Weights of a small GPT-style language model, trained from scratch on English Wikipedia.
Size: 8 layers, vocabulary 16384.
MLP neurons of a small language model. Each row is named by its layer, matrix (gate and up: input weights) and neuron, and shows model dimensions 304-399. Each number is 128 + 24 x the weight over its row's rms, rounded and kept within 0 to 255. Numbers have three digits each. A neuron's up and down rows have the sign that makes its largest values positive.
A block is one neuron, or neurons of one layer that tend to fire together. Before each block is what it responds to, as a language model described it from the Wikipedia text at the highest values.

Word "light"
L2.gate92:081161151112128117137148112132129132119175146108112133144134140114131145151121133113142121122139205108152124150161098155125116112136116100150121158145128148169152106112130113137116106151131131144119118152098118094090100135084134214131152149162109161140116117143155141102177097103101169140
L2.up92:104104154151056120106161148118105113106152137152119147099080100080099149101139122105102123122124128093114098113111099148109130099162103140158122125124109147117099101116088132114128107148118176083124139113144127133139133146092098123147094157108142111089175163099121130118173147138150117122
L2.gate163:126157142141106082070096099133105119124133125123101128094103119153079100097147126134091111133157141100163083153121142150159113102129119141156120109099157149079156104174156129124114110141139115116116148154112129181126137133124136125091075127134076169154145132135130129149107139178160082173
L2.up163:168122138149111167131126141083164150085154140196111147141171149089139128109102156109137130152153110138124114154166132138158125141084119151113100130127121124160129117107138118143143166151131154127141129092104123123071115131087139075146086145126120131101137107110087115106173124127126157114
L2.gate247:161128146152112124096094095144151111123130155112137172095122128166114145145130134112127131104137162166131113163106082129129164139102136134114139110169105103119098132106096076144160124106078111124127122135112107109132128161121109095110098111142141131111108105154131140148141096143112087154
L2.up247:104162123085109078095078122164155147116126168133124134117116164117166110122164097142125135107159153076103137173148124108108135157121115096156124107150129141096145148151142143099108158113108139181117147155103148114140129121116114142125117131106128129145203093151128135120147138112158153127
L2.gate342:109156146093119100119095087104090086104138128139113146074148140163128100143087127167117103080094105134145127144111136133109107145159140137149151110144146107139096121172106125104087104154107110151082150133143131168088109128159165107146127155097086131128079132116128134134143126128144112096
L2.up342:143129130143122112119123081127134116106139151102097139115120116146168114152111124082171131104129121155150115107110158136106112133150133122186126114101112140143156155148122113124121141137172107145137169090125161125125161092126160106126152111128070117122119150151145119156135115136145150149
L2.gate391:098135108131168158108142144145103133146134167102101151167119150129135120106141156110099139088144161131137121154143141148146130129106129115113150146115155126151092170183134109172089138101120142162120142119134155097141138148146126192172089151102164141128130127153116139129127118112163152163
L2.up391:104129120118133168110192145191125120128106150112119138156144147108162132119132153131103162117105134116090099087166079142135158143159149072128150125137135088074083178116153118110100144128131161130154124144129113128113116121095094185125120100142138168168153110175156122080152128111118166156
L2.gate807:183126115147085136124160132171152119154104110111153125114094118106131125145141146100139144113159151137124119104123132106136159153109097129186107137128128139120143105110151123149130099154110152096144121136105150139122134158085111172143127099132094152124150103121144146121125116149096124146
L2.up807:178124121108117176174127161129117145131138140162132127120140106079116165123130161114150133132154145118114136146076163165120146100147116108168139165148137088120102134126144123119166143196098128134143145132121174116078142103145121097169172132136116100131171128134137153125163140158134094169
L2.gate819:113132145117142125109132139118129123116099133151097143145115126104121116133121134104130098130125160104133144155147118091121146108119121069144143114120142106113097123141137158148117147122081138116112126083103164124135135133105103160148141124104132096129148110128135156133167095117141121153
L2.up819:133126135168147170103173153123143140089137189145100159116137099100123138136095145160129087116131147134111191129164119093129160163140111102093171128070107141107120116141132144141114127128131146199116073134159109144120146129133131107132125114109118096150118137076120146126109134142150140158
L2.gate825:146151137119149114136107144194092151079124145140134106159132132108121107142146118123093149122132180113135100107136147143088138090100086116145150125137172122081144149135151117166118108124146118106149135159113104084150114154098096154152097119158136133086156098115111158115147093087107117131
L2.up825:139101143151115151080120146153078138118137108157099149120146117172134122162132134125109102156077132125106115148156140146106155122175137131147128119110150122145080090152117145108137112128139140140121095127143119120095149147086141112141156083120097131103114116112095129147191133154121144145
L2.gate1349:144100141138133103133116112147105156140162132140146127100185091084090156124106109133095159154145123131120157106121125127073144136200162149145092106167144108123135114133146111171159124119157114166179126173101115064142107114064119149146154130112129128147091084130154118121127127153112108090
L2.up1349:163181130109090138118164146199117135109136176093152165156089126130104068158160132106145123090107122114138086135107139159097095130149136090140137170140139092156120142154177165139148132166133111158141132124138123122136131096092134187088128111092138145094127156181097115136092146180123142123
L2.gate1428:101165164139108194147142146112081101125098124114076118084084101137147102099149112119099141110133136097155128130128139116108116154105112161137140144098108135130134134141157126123135139143142084138114121193084108139145110134115078165151136103114108141112146158137101102122106138142104096158
L2.up1428:138146091116124108090081120114165105137106127084073148139064130138142191101147181136166186102094117050126117155139149122125110129102140146133103126149120087163097091114137146124095150079100116138121119088113116138139130135149124100092130130127105138112139118084136108130173143113131122130
L2.gate1484:127104166104118163134128153123126106133089138157099149085103104096139107126133124152084093117139124128124111130081119117123141147110143151139133111152133128124114151088146117135113130115137127144169109115161123146160153117162125153111088161125107136109102144103101141134148145147102145128
L2.up1484:124101155126112132176069124103114124155099107154114187085095125133157106127107143121139091128118149144117141125086134094112119216129128136121094126120143148137137151106177131132126074154157167076133114091141122142093154120122146189164137108088145094103136114127116130108142107103116136121
L2.gate1543:116120164150135138109125142145102108113161151138151146103114132158100170113118176124141109161145132125136112167130139151176128103124104087152165145171118113125077155128119117163125179113140124151140166088102164097124122137153117124137106119157112112165115109149117127117133141146156136152
L2.up1543:107115133114142125126125157149084136159105166143167130138150156144099141117100157130146142142177159079084104141092126123106092133183102126131153136169124083155121125142138114153128127135112131154117134089101143115166110146132120107136121131146121137158115136121117142128155119140132113104
L2.gate1563:115126124154124103135146114108125099086180143124169127131150155180082165177133124154094104148082090144126094139191153143151109121151131073157107163131163083144146132155109118160138133101122138087135134155182185130154154172150133151175167127125163117135147155114124153115153071129139132149
L2.up1563:129088127156092144128121118169172112088165165147143166165155100148136123098106086109118156139119097083136099156113102096106136180152154129127161144142115154116106155149117104117130102146113113110085115108097165110110153155058182123138090094128143109185155143118131112136180126147127126112
L2.gate1675:136081124150111146174150153154096141119124123080120131086057088163084115182104151171098137128111157143148124123134119151162109113154102145116153083163149135127124160143144090135126141138129126101128106170165141157162140161085159146120151144136122164134137116084076160121173159116122139129
L2.up1675:141127133141068107115081135140113138109118088132122150131144129146116114141113124139133172160129125139098122081117119159112080149155123171119166105136162086123120136127134125111137137169126100086058148166154136119130140111113092168131102123166110125148129105110137132104163100126130120107
L2.gate1676:133104099148119196127144148136145128110092150113147134128126132121132100166165143110127158199126090118136106130081207171165120087105110127135151103153161112093096123154132113154174156128151113169159110152177160150100119125143148122119149139143108114165183116121116152143120100113092121155
L2.up1676:127118123100150154148124133098150131146165149123094159104142094113156147173146131139161158132151142101128101128084126102117133085070148147137096105112113099134151128115165093141150144119159085109134131090142110116127113132106149126100150156132142134149127049143162129127125144152129106153
L2.gate1691:123112073142167132179153128150124140063108155157142068135125110124109131128111159119157131172155142140113121151100171114182121125170160100064119100134119112118110135110163154116090158125132143130103117098087163170144107151123146146108128127120130102156146125148096105125142123152159155138
L2.up1691:130123143095139097094170132120123154075140136133151118114131161121141101129121131144092117147178114125108132149080166115182133142144125181103135119123098136101116109134141114169137141139085120112108138167079159135130189153119094098141141100148096135137108151135130116141114189125106127107

Sports table score tokens
L4.gate193:093149094175121125086129107119184158090091144115108133075110119132158101147124106106088126153141120155168142098125122124154165095149111114080097104142148160143110148133144127140131129158141109133139128141136130160105117087132163137138135109112136123145121124155131176110101106148150151132
L4.up193:124088150117094162127123131144090110105159148111150143156118092107157135150128131141106122099146133140163123165117123108130100090119157145107132115144160155120093136161094156114158124146141124158085138154161154168151142149089102096150085139117119172124139146127116124108155127133105098124
L4.gate820:127135134165091111150123104114120155086125105140168133106113111126170125135126144128135115088123113129157124156152161128175122135132110135104124161153133107104124130142162150107135087127109129164163106138152160122148105115127187124142147111109078147159142133146141161167099148184095136094
L4.up820:088125123111119108139141136119156131110123148084138132148079159124117127151137135104128118147087087084142108108163114145136148134138102119143127160159121173142145182141105147118128193079115114181114148150115094188134102143152147132143140115152106130121132150107101117128120112155128142131
L4.gate958:130142100124134127102118108103130162130133144133115105094101115106140152113173144117109191162157092175142124120120146115144130158090070115124162168117099129112125130127116100127146128085171088111149108118113094157118123103132153139120171109200157150137115102105115157134132088121107167145
L4.up958:148102161141129113154095102102142121143178141114139122090144125128137157113149144090088138111121147113141124156109167163152145097086096111129121157143096118102146128114131188112142095192117129137114135179102156111111119162117137127145166104135138139143126113136164116090078126115139123100
L4.gate1108:125178127118133094134118124128143164143126117110121106120099108129132129129130115114109143133110127120130123086154108133176116113112115147135181119132111083113112103189189147072134107137135115163132145135143080092150079113134160142142102135118118126159123150133109105124120096150101142103
L4.up1108:093128135152138126128103126126153124139175128166132146137116105120124104112138090122134136139117143083127133128137127119120126094132145111134139150132130146095140131109129138121164093121135157128108154157112189110121124100169116119126123096092151175153142126057103167115107160123142137122

Light, plus word fragments
L5.gate1311:121154132123147109106138133150201139140153154157124136084138111118093125148173146147166107147133115123137136153132115099128106124162135133089105148127091132116100125125134114122148102144102150112106125158140105124172117125133134160124106154149123118138090110153171155103095128135130149137
L5.up1311:105139081090118146133116089125147129149121104117103150144145116170098142099123109136109150130156133113163158128137152136143103107097123184143154119132136134090118113132130119179159121137109095123166161117121109103134141149082122133166129125142126106144133129128131082114155126113083125143

Sports stat words and tables
L2.gate34:153141131137096125147139120165139133092146157117096095092123123098091109146150127055098094188135126128099110125172157140098156144134160131128124134119120130088129121127137097157133104121147159091104155132150114143095121112156136140120145111176095131107092132119113135137101084142151101161
L2.up34:114126202113113120115143117142121072171154106138120123084142129161125088134124147141127101108096170165123114113188120119132111117164090067113111119130107142142144124135149099135128138140095120147123122151128107105121104123107132129109167127114115135192118121128083130119099142180132132142
L2.gate211:120086144095108128137131142095124154136118153097109136177140069080152107135115131133117112123158124087111165082118083137127113121122177156109128117137105150125148144103096138126159137133158146152095136167163121129072128146144129147114127122159091180163123157096108131148131170131142123111
L2.up211:106126132097124167114163146104148167147108149112140166172093148124145131148129146139163101143141107111144139124150187140123096116149127101147099135118148114115117111132068133138154076110154144152114120165086137115100135160106099115157153086143138155168149177094106119110151102105100154116
L2.gate265:126141162129132125082140126161162121137115144124172101143137107142113149126145158127108129142148114103172100173120088146122157140148120161122094129091143157141142152189138076134130078150128130058127122123111113157153125129118150119095093147148101150131159162145120128137116123116111111147
L2.up265:128148140119135108133111093142147160134138124099119079136148143122135114103094147147138134161115070114114126169121161123140164132126128129101122129117111171137143097087111126128146149125111112134137151128119145114166147111113128132137143127101175106118155118138168115141114169128195118126
L2.gate307:111145161128157125116134136096116119136134098126099134123129178124110098120109093133127121126086130097145171157155091173140159141161144087159122110120121126143120138122145139138127122099159166103121197131110090143117173149130119132149097146128143149128122165164120131124118113155110105092
L2.up307:136065160136131161114174159123171144130125095140105076134123132139119120107110147102158142130135138113120139142108096127144127184111154121113141135131098143138125095106160122100128090064115121110109131150099116158086154135109131173108138143147070148115146154125119096131083097129111138113
L2.gate509:138081204074090100130150113150185152141127099104125147125152091118088134154163136177141164122091139113161190140121121130139110144110165110158124174102104140142135091154146145109138187101118102108098111178172152213140108143115131136122097159128140159165138115132101173150079149167130154169
L2.up509:115106157136095142095101128102149131143070149121147157111137073159108125126101117157133124118110130163107090108127095117150120155142139121152110144150133098169147120134114111095113158165128142134101160148180124130112144136165108127130110154084151142163103147136124144151119181137114046125
L2.gate686:121104166100133169082141117126124117134097165163161102193105131152123154163098140108130141143128105094173147119121104172134163138142146154101138113123124085098147153096093073114171141135110111119099131107152142143083130127126142134096133132117166149102138136148155157124120109120137112161
L2.up686:113136132110104111111101105196132122134150137159156140120154123128126130107128137101126181141162115092121152114112131119121165146163113153109165115089141178125144148127077130155157093094125121120127167142146112164146177092184116124163143096134122101147136132125164146121090131113132140128
L2.gate696:117110157124132151102095090123125115094143137154180150133105110138087155106117140124133090076081119118148086133130088048107137111135100161098113150130117119132133109131099145199113109098132138091143107145109099164114152120121091136133169167122133118160119156125213159118135144127106161155
L2.up696:146102085107128143099146140099075164118144134157125131142134129124087125102107110112133118163119128119161105115079116107104154126131162138133146119140113113125124103103192102117190142098120071145112159112159125142129150148117136104092144150161132122160139137110096160124155152123120138121
L2.gate714:140151178100097103071136125109109171103112123104088101144109088123160094125129113205122117096091086104152153165121148134168141171128093133144121115146149140130114089167093122130128100124165126116106110125141125094113137167092109142150128154118146132140146118117145133168153110159176139123
L2.up714:109146171136118125089128139133152114143126123099120147128106112172139134139142151140095072106143112105143122149116151149150133161115130138108128144070136142166153115102126121115137091109108109112078127132127180187105111145124114115138101127154092119128134137114105120128114134166155120175
L2.gate1008:121141146117125167130130119103183101135083100134110139160146107120131148128133165139099129098153142153160097123118099158112122126118138140126090113141118127164138142099145116114104103129122119094118155091119159122117167097081122093119117121119120119105133146150134117149091075152105122174
L2.up1008:121157135125103156170148150106123106146117136144126155175133163147128124141150118159111097147120143116122134132122171099148177123122170112113120121125135137124123114121111123143134089057108123156118134171126107129118126140172126137145091158120133169134095173129087126113124151145113138120
L2.gate1290:089077148135087148148096126137116121121166129134109104150102138166125130139126162080113104171125125104143139143142167132123129124147129160106116200118109116162162101103141077161168091122156110075090148137164152119072122104192141108111163132157104116154116174180117130101137081126133102157
L2.up1290:151141147119103145141151130143154087134108090100112100125130121128139097170122091130136122142170145097150147147155113161136160106114167152150138131078113196118145154158115127127133116138103153134121167183128146144088105110171132147100141129116089142118150120154109113117114081121147136100
L2.gate1367:102136137123178112125146168127122129143177133090156135148101140122106110130143116107099128103142157120152116143157101138084105160125108111114102155119147132127139146162158121128117093144120098119131130167181153121130092085138126174154096099129110153145127121147120152123147136155087137166
L2.up1367:109080091091117128146116154142069053080130144154121150186169133142130150116149111136146131138155128107131115087083173119120136108205128138133145157103106086124108146134142085102159181090128108128172095158131123131124118147165079115127184103132149161136164138142083135143158087131107110113
L2.gate1446:137117120106132162136125118102054132126157129120117145121116106102109180184123171131115155133172164065143157127166147132125129121139169111140102147119120128119165148152098163109105131127151104116113137165153146130119127107106138132133105154117108131076115121129148123107076138087080164128
L2.up1446:136180119148113097162128115132128108171136077104146152139132151153149088210119144138162144122099142110118167122145114138092096139117104096097081108089138118127113141139150108140124101118131106096180106134147114160077109123101151085125167119140155120105122141094127142118121113153123120165
L2.gate1577:124091110111151156121102135165169127140117112145140137124168095107115136138131149140128111159140104118122121160147146136137166133109128141067144122093122152107116103095150041161092096073154125074090134139127144170161110136164146110136106086159111148110116139131157141120102139133183119148
L2.up1577:122125179074108142101132118171122149166142134174127152113130150116153155169161083153133136135105162087127133102153109136112156128129099142192094183150116113122137153155120136119104104122092139147107152145146149090102112124115090139123187147170106133129147114112117133117115139123096097084
L2.gate1635:110145157106153138109176140127138153157109160136145167143129129146163156085088132148159110055121130123109150177160143158108123123100190124101148122162139113102152152116122081111120098174092112148135117153150139110130119097114106109157150152160107094100126111101089159119124118108177118116
L2.up1635:142137166130086140100153138141126100108085168128146156152122117141133125153132154124062126123138095124151125143109117100143171091147136140123134098114112162107160102127080126110104121123137132132124137144163125155140115106111150156080115128168108090133016120144133136101131105148151132197
L2.gate1918:088108153136095138121100110135116128158149123151130114131141124115100102126148126125130149114141081129144149105124143129108115078136130092107121105176103155163107097171157108172126093103119120121073146126157137104134112091118122116148113183130118134137141120094133112143114149107148157189
L2.up1918:116143124162083130101150120111154148148121126150119134119141119146128174107075146148081118130154108134163161177145150113140119128189112114088148140143143117125113121095109100162177160154124121078102101143127136123130118183072113080109150145114173140140130165090118137146170174116145150141
L2.gate2004:116103137191095115125126122155122171099151114130169130113135112105095099136139173122115147111124131124165162144142090142139133165175113142160166207129114134125126129103175121104144186050107165160104146119095127116107131141142139131117136151104147106114130120123097136108122078153108175127
L2.up2004:142171139096118112116183121078098084116122157141147144089110107144109106087157113109152101112149163147125140104129084095131126126166117085130125111093124093096128118173110179143148179127087117151173135163154100131119130156151157118109170140131168140121141139112170144142141135114137138091

Sports stats and word endings
L5.gate121:092165109105140130125127136121162121085103162122102107078135086111116124114107161126117152140188133132149181127154148143118148179124078084111115112116127125128139140135103100100108097077116128128120139114140037130157116179143108134150130101129089177121105122151106108139156134133106117132
L5.up121:174113117125106110113123118159143073094167129149104153109165093142138160147117113123135132105166119148097140143178113126150150131160124137125103133146117149136089098165105124127111097139124132141093153150128121156088151122137107129183143096129135157117147158139140113098156071114139148098

Clause-initial subject pronouns
L2.gate106:121106137123094130151141116123130102084112094091136112126106131102124108141135151092111088128144115126121149083087130111139138127143173135083168176134122159140136156113123120066142126128103148135175108125116110126160142160127128137098147111155135117120148117081141164139131116116117106142
L2.up106:159139144086127145158169098121131100112134099131173147115120071103141103143128100151125067087166144153129122132157144129131136095085153118162113118155122092108139137136132103147121093106119137120147106097146101181145118141068119100153161124141116128115113098127154150134135117158098135156
L2.gate626:152092169141153102128164090152146171135121140133140122171111109144124157154102156085127176180132081098140124111131146076133097096138081145107162149159125098160126124142128151127137139160149112101117091154126139144110130147079103141151095117085160120124173140103131107127122088145104142136
L2.up626:114143127151129124158151111119136154119130107141117139133145131131137136124106096138169144103155093122134139105107162102133120118106103071111097113112135115132139110067152132108104143080094085086105079105145121116163062148111130117124116150134136130124073107159139106090114173156135079141
L2.gate683:159100119103172120108184125113111140124140086077107110155107129166132135147160116114096122128171170067133128095218149148144137080137116120118154135157117123169109158128139121124111127164107111130125121133093146110204147157116162164152116123116147121114173151105074169112144131106152156108
L2.up683:143136114114110102138161167163128150120096108148164126105137137139144116128102137150101105166130109154118124117181129125148140136118154128134141151141138141200146135115124136157109136144093064146135090119133106148116125170100121195148074098130167103119162126111121172144184120118122154157
L2.gate755:178141142118145128115167104134116189138148073132154084140126102148162116171160082119142112145131130121140139138130164115118150132151145140104144139134113103165164119166118169155137107130114156144162092133124120136107128137132130107128119139176084143081141126136097126144091120141088146108
L2.up755:158113130160172104141154123092124124141140134157133106117125106136125140151130154112133102127168140102129156146132124137152174125117133164112151188147094167143156144112132148135116130115146125146112118116112125121127127129120126083128116132140141102126156113147132084121118135132118113118
L2.gate887:159148146121153113098125120079128131119130128116102115129122150169115135104118096148092097077133148128113118131110093128160123124128104119122149102134120119133127118137142180105088125161138124133117124145136120125133123138127091142120092141114141114137105086118080146146174159142067125098
L2.up887:146114129151126158119157136141121143122121135119109146155136127148113124102147122102097124129154142147110101099138109122111150168147103116099157088137137126093124142121141127126075153128124103161099167144139126159134117123129090190133135118118114096139116121090090164138180159141114126113
L2.gate888:130118127143145149110112145133122163108134059104090146123089125178076126113136134120127155158156106173148156173180168126107094139133120123172167124174150172098090125137155146128107116111131129147110139132139128108104149126171141184134139120063142118134131140157092104106176113128096127134
L2.up888:155117117111146149153146110097102120147075117124155130136149136124126141128129132127131179143110131129115155133128131141138122115144125138118186099135131123150117134123138133057117111123120136120127136125117115110106154104126137100147079153126169112107107089143137126121139158137101130123
L2.gate1053:162166129065102152091135115132129140100140126112121147136127123095163129118125093099141082144118125107120161135157154148122162165130161136132107132099107120133088127127109160129111119148121126098131108113101128148142148184108135152138137105122161093152123187076128165132089121155127115144
L2.up1053:117159120142128103130136052134144157125129175069164128095149114141143152108176153123101178128187131102141136138131128120173156130132116173123109147105091147105170116155111084133128150124106111102132142148126099129158131152130151099125096162139132148109129146128143113124116172174127167131
L2.gate1173:149159127142120132078119093109146104137094116099160088113131145133134117132093147142125141126113126189142137105150126106145151150167167148094095114103115157124161082156121124151108121062128099077151156151133077132216103105146145109132126132142103113167094158124154090135142102130138144114
L2.up1173:177166113142140115115134143117161153139125130128105076128172147127152144145103129108151149193175129139160150114141140105133134155087128118104135096136113128127121132165157116125161135114127094109128124108100123141131097151156133136130132145153117164115138153148129135125077165065153101143
L2.gate1271:091144167166151109090123143119099089157139144120166145124133147162103113118143145100126146109151124135135116128107134123093107087106098102138124093196130106193120117139138097115097115122138140126119110173061153095158094126150135122159102109125086129122151106111158135122105134178121127127
L2.up1271:137126092138103161109085104105121139113109102143139130079143095137152166118111133125106123158139130094112124157145104108146152113119120139111118182139092112107110123096126165137117187097121171096121111108130122154126155140099126140100116093157098129109096108123048073123141135108111128095
L2.gate1283:136116144098137153133113136108113157098112101111128112086114142125144091113130157202135087106105171154156112100132113103159183152129128126128102140173110128139125140115142080068099130111112097117163103144163141144153109080139069159171152150099116141153091122108149154148143171109088161113
L2.up1283:173074086135140149075107129079144122144152115104131118127132149108122114117129116132121115106155132127132161112190102116059120127109160113086143131172103116182150103121156073079126164075114155100147090125144163148138170102112119144123118136124166124171144113166127131121176146134094141119
L2.gate1537:132089104110078115096085109104129134144168083131144146097102135140129141151118136155083120136109149111147110078110124136120198121182097132112174074129153160133099136137128108130099139148124101113124140134129142160116137094150153074108128143161134123164148108141052162138186141136145152150
L2.up1537:157095137112113123075107133133121106194138091141150196088115137123140110108081150135101134103142135159106135114145136146093140129135130122139175101163151178146126138123129121119134125127069101152094109155137122174091107115130125109123134135161121118139139101114110131123191120152117129129
L2.gate1767:114143118131145123119154144114133126139101106104158147115105146140093091151103123090158137106123111087110132134157172141093167145150177144145102081106097120125106122210124114108104140075156106084103152135102109145118165140128136153149101110078108142140198125117134153147119101089146106098
L2.up1767:085114160117124075159139117105117103161140130093169141118085143145123090116112135133129163116161091103122140178161142154087142118130153150127135157110118165116116119202142128112132149146148138121113159092114144155113128130103109181146124106115099132165125116145121145188149108188106117095
L2.gate1768:164114125148140111160142093144089173113091121152085111101104113144121138065119121132123148103112111165143158138125124108117140149151101155115149134147165119154106168105143175110108131161120130092166119140153098143155100153111109124130153115131139133131121138124148148145128125104160133049
L2.up1768:156147120119138128129124124158094142143143173124144097094120129133157158138148172053145140140111152125126118100104190111149124115105144111149124101153068154180120061094131094114131133121118123102166137131081141118146114145096117174116137154116119136111163100147123132102130102109152104096
L2.gate1834:107155160119145168133143080140095129123117130162144137130139177142123120099117102120106124118083159153127147145134100098131188147132165154145155129152129137116118156106128109140138140110119092110129135129143106137122115159141142140163131163087166096131136135140106155133135104124098120185
L2.up1834:085163146168126143152099125128112126166129097139140170170155117108107130105113106157140149101125154140090144158152133111110157141138173129095116113146079151158134170099128140118154161074127110109119148099135126129101153150110102160158112115127120113128157067123133103135179115119106125147
L2.gate1913:143088133144125134105155145144111067114128145168094140082136116128147146101137129124156153139163076124132114140138137115126142105134155127123108132173124152150111141127119166064129096146099144135111078151148144134136124092073167128121136136099114122128106152149122115129134137135104145125
L2.up1913:116132156142141130121167152095110077144150148119148098100171158113147118139157104146124118138161110133144105087149128143114088139114131127136103115119157150139130087091120139102074191114100152125137101173110125119128094135099106141144164084126164117145122062129117141156107107125080156122
L2.gate1950:116124086164119142147161124154140125151104121115135146159133106141108089070177129128163136102107159090134105133153152131145123145119103106159116147190143105109127132141105158105106162175103091132131118084155116132125151103117127169133157140065106093101140142140145129152118127167137126163
L2.up1950:114161159128123143157114166150111148159113098105123135137124142119147109139137099124125111105195205187144113108156130132083104141074176177136089134178132123157090141108146153129099128128150063123165103112158132110137125121089107124109130142133111119146139141122146135103135142141061146123

Ambiguous word-start fragments
L5.gate1404:161102147132100111111132105132114105155082144138135124157121124131155125121150154082138094147159149115170131151141152114132116129097100108095129129180113133116165155121155120118132065145106146156125124101167155102070168147107111148167162155134132158108137164151150150120130135089129106144
L5.up1404:116146140155144164097137147166144101090116115128125151085083111165139073105099148162094080106148122130122091103095129107157143109132159107133104114165124129136120111111137118116108120137130119109120112164134077160135140107120097155156121107098078151119110102131136104136132141125178140108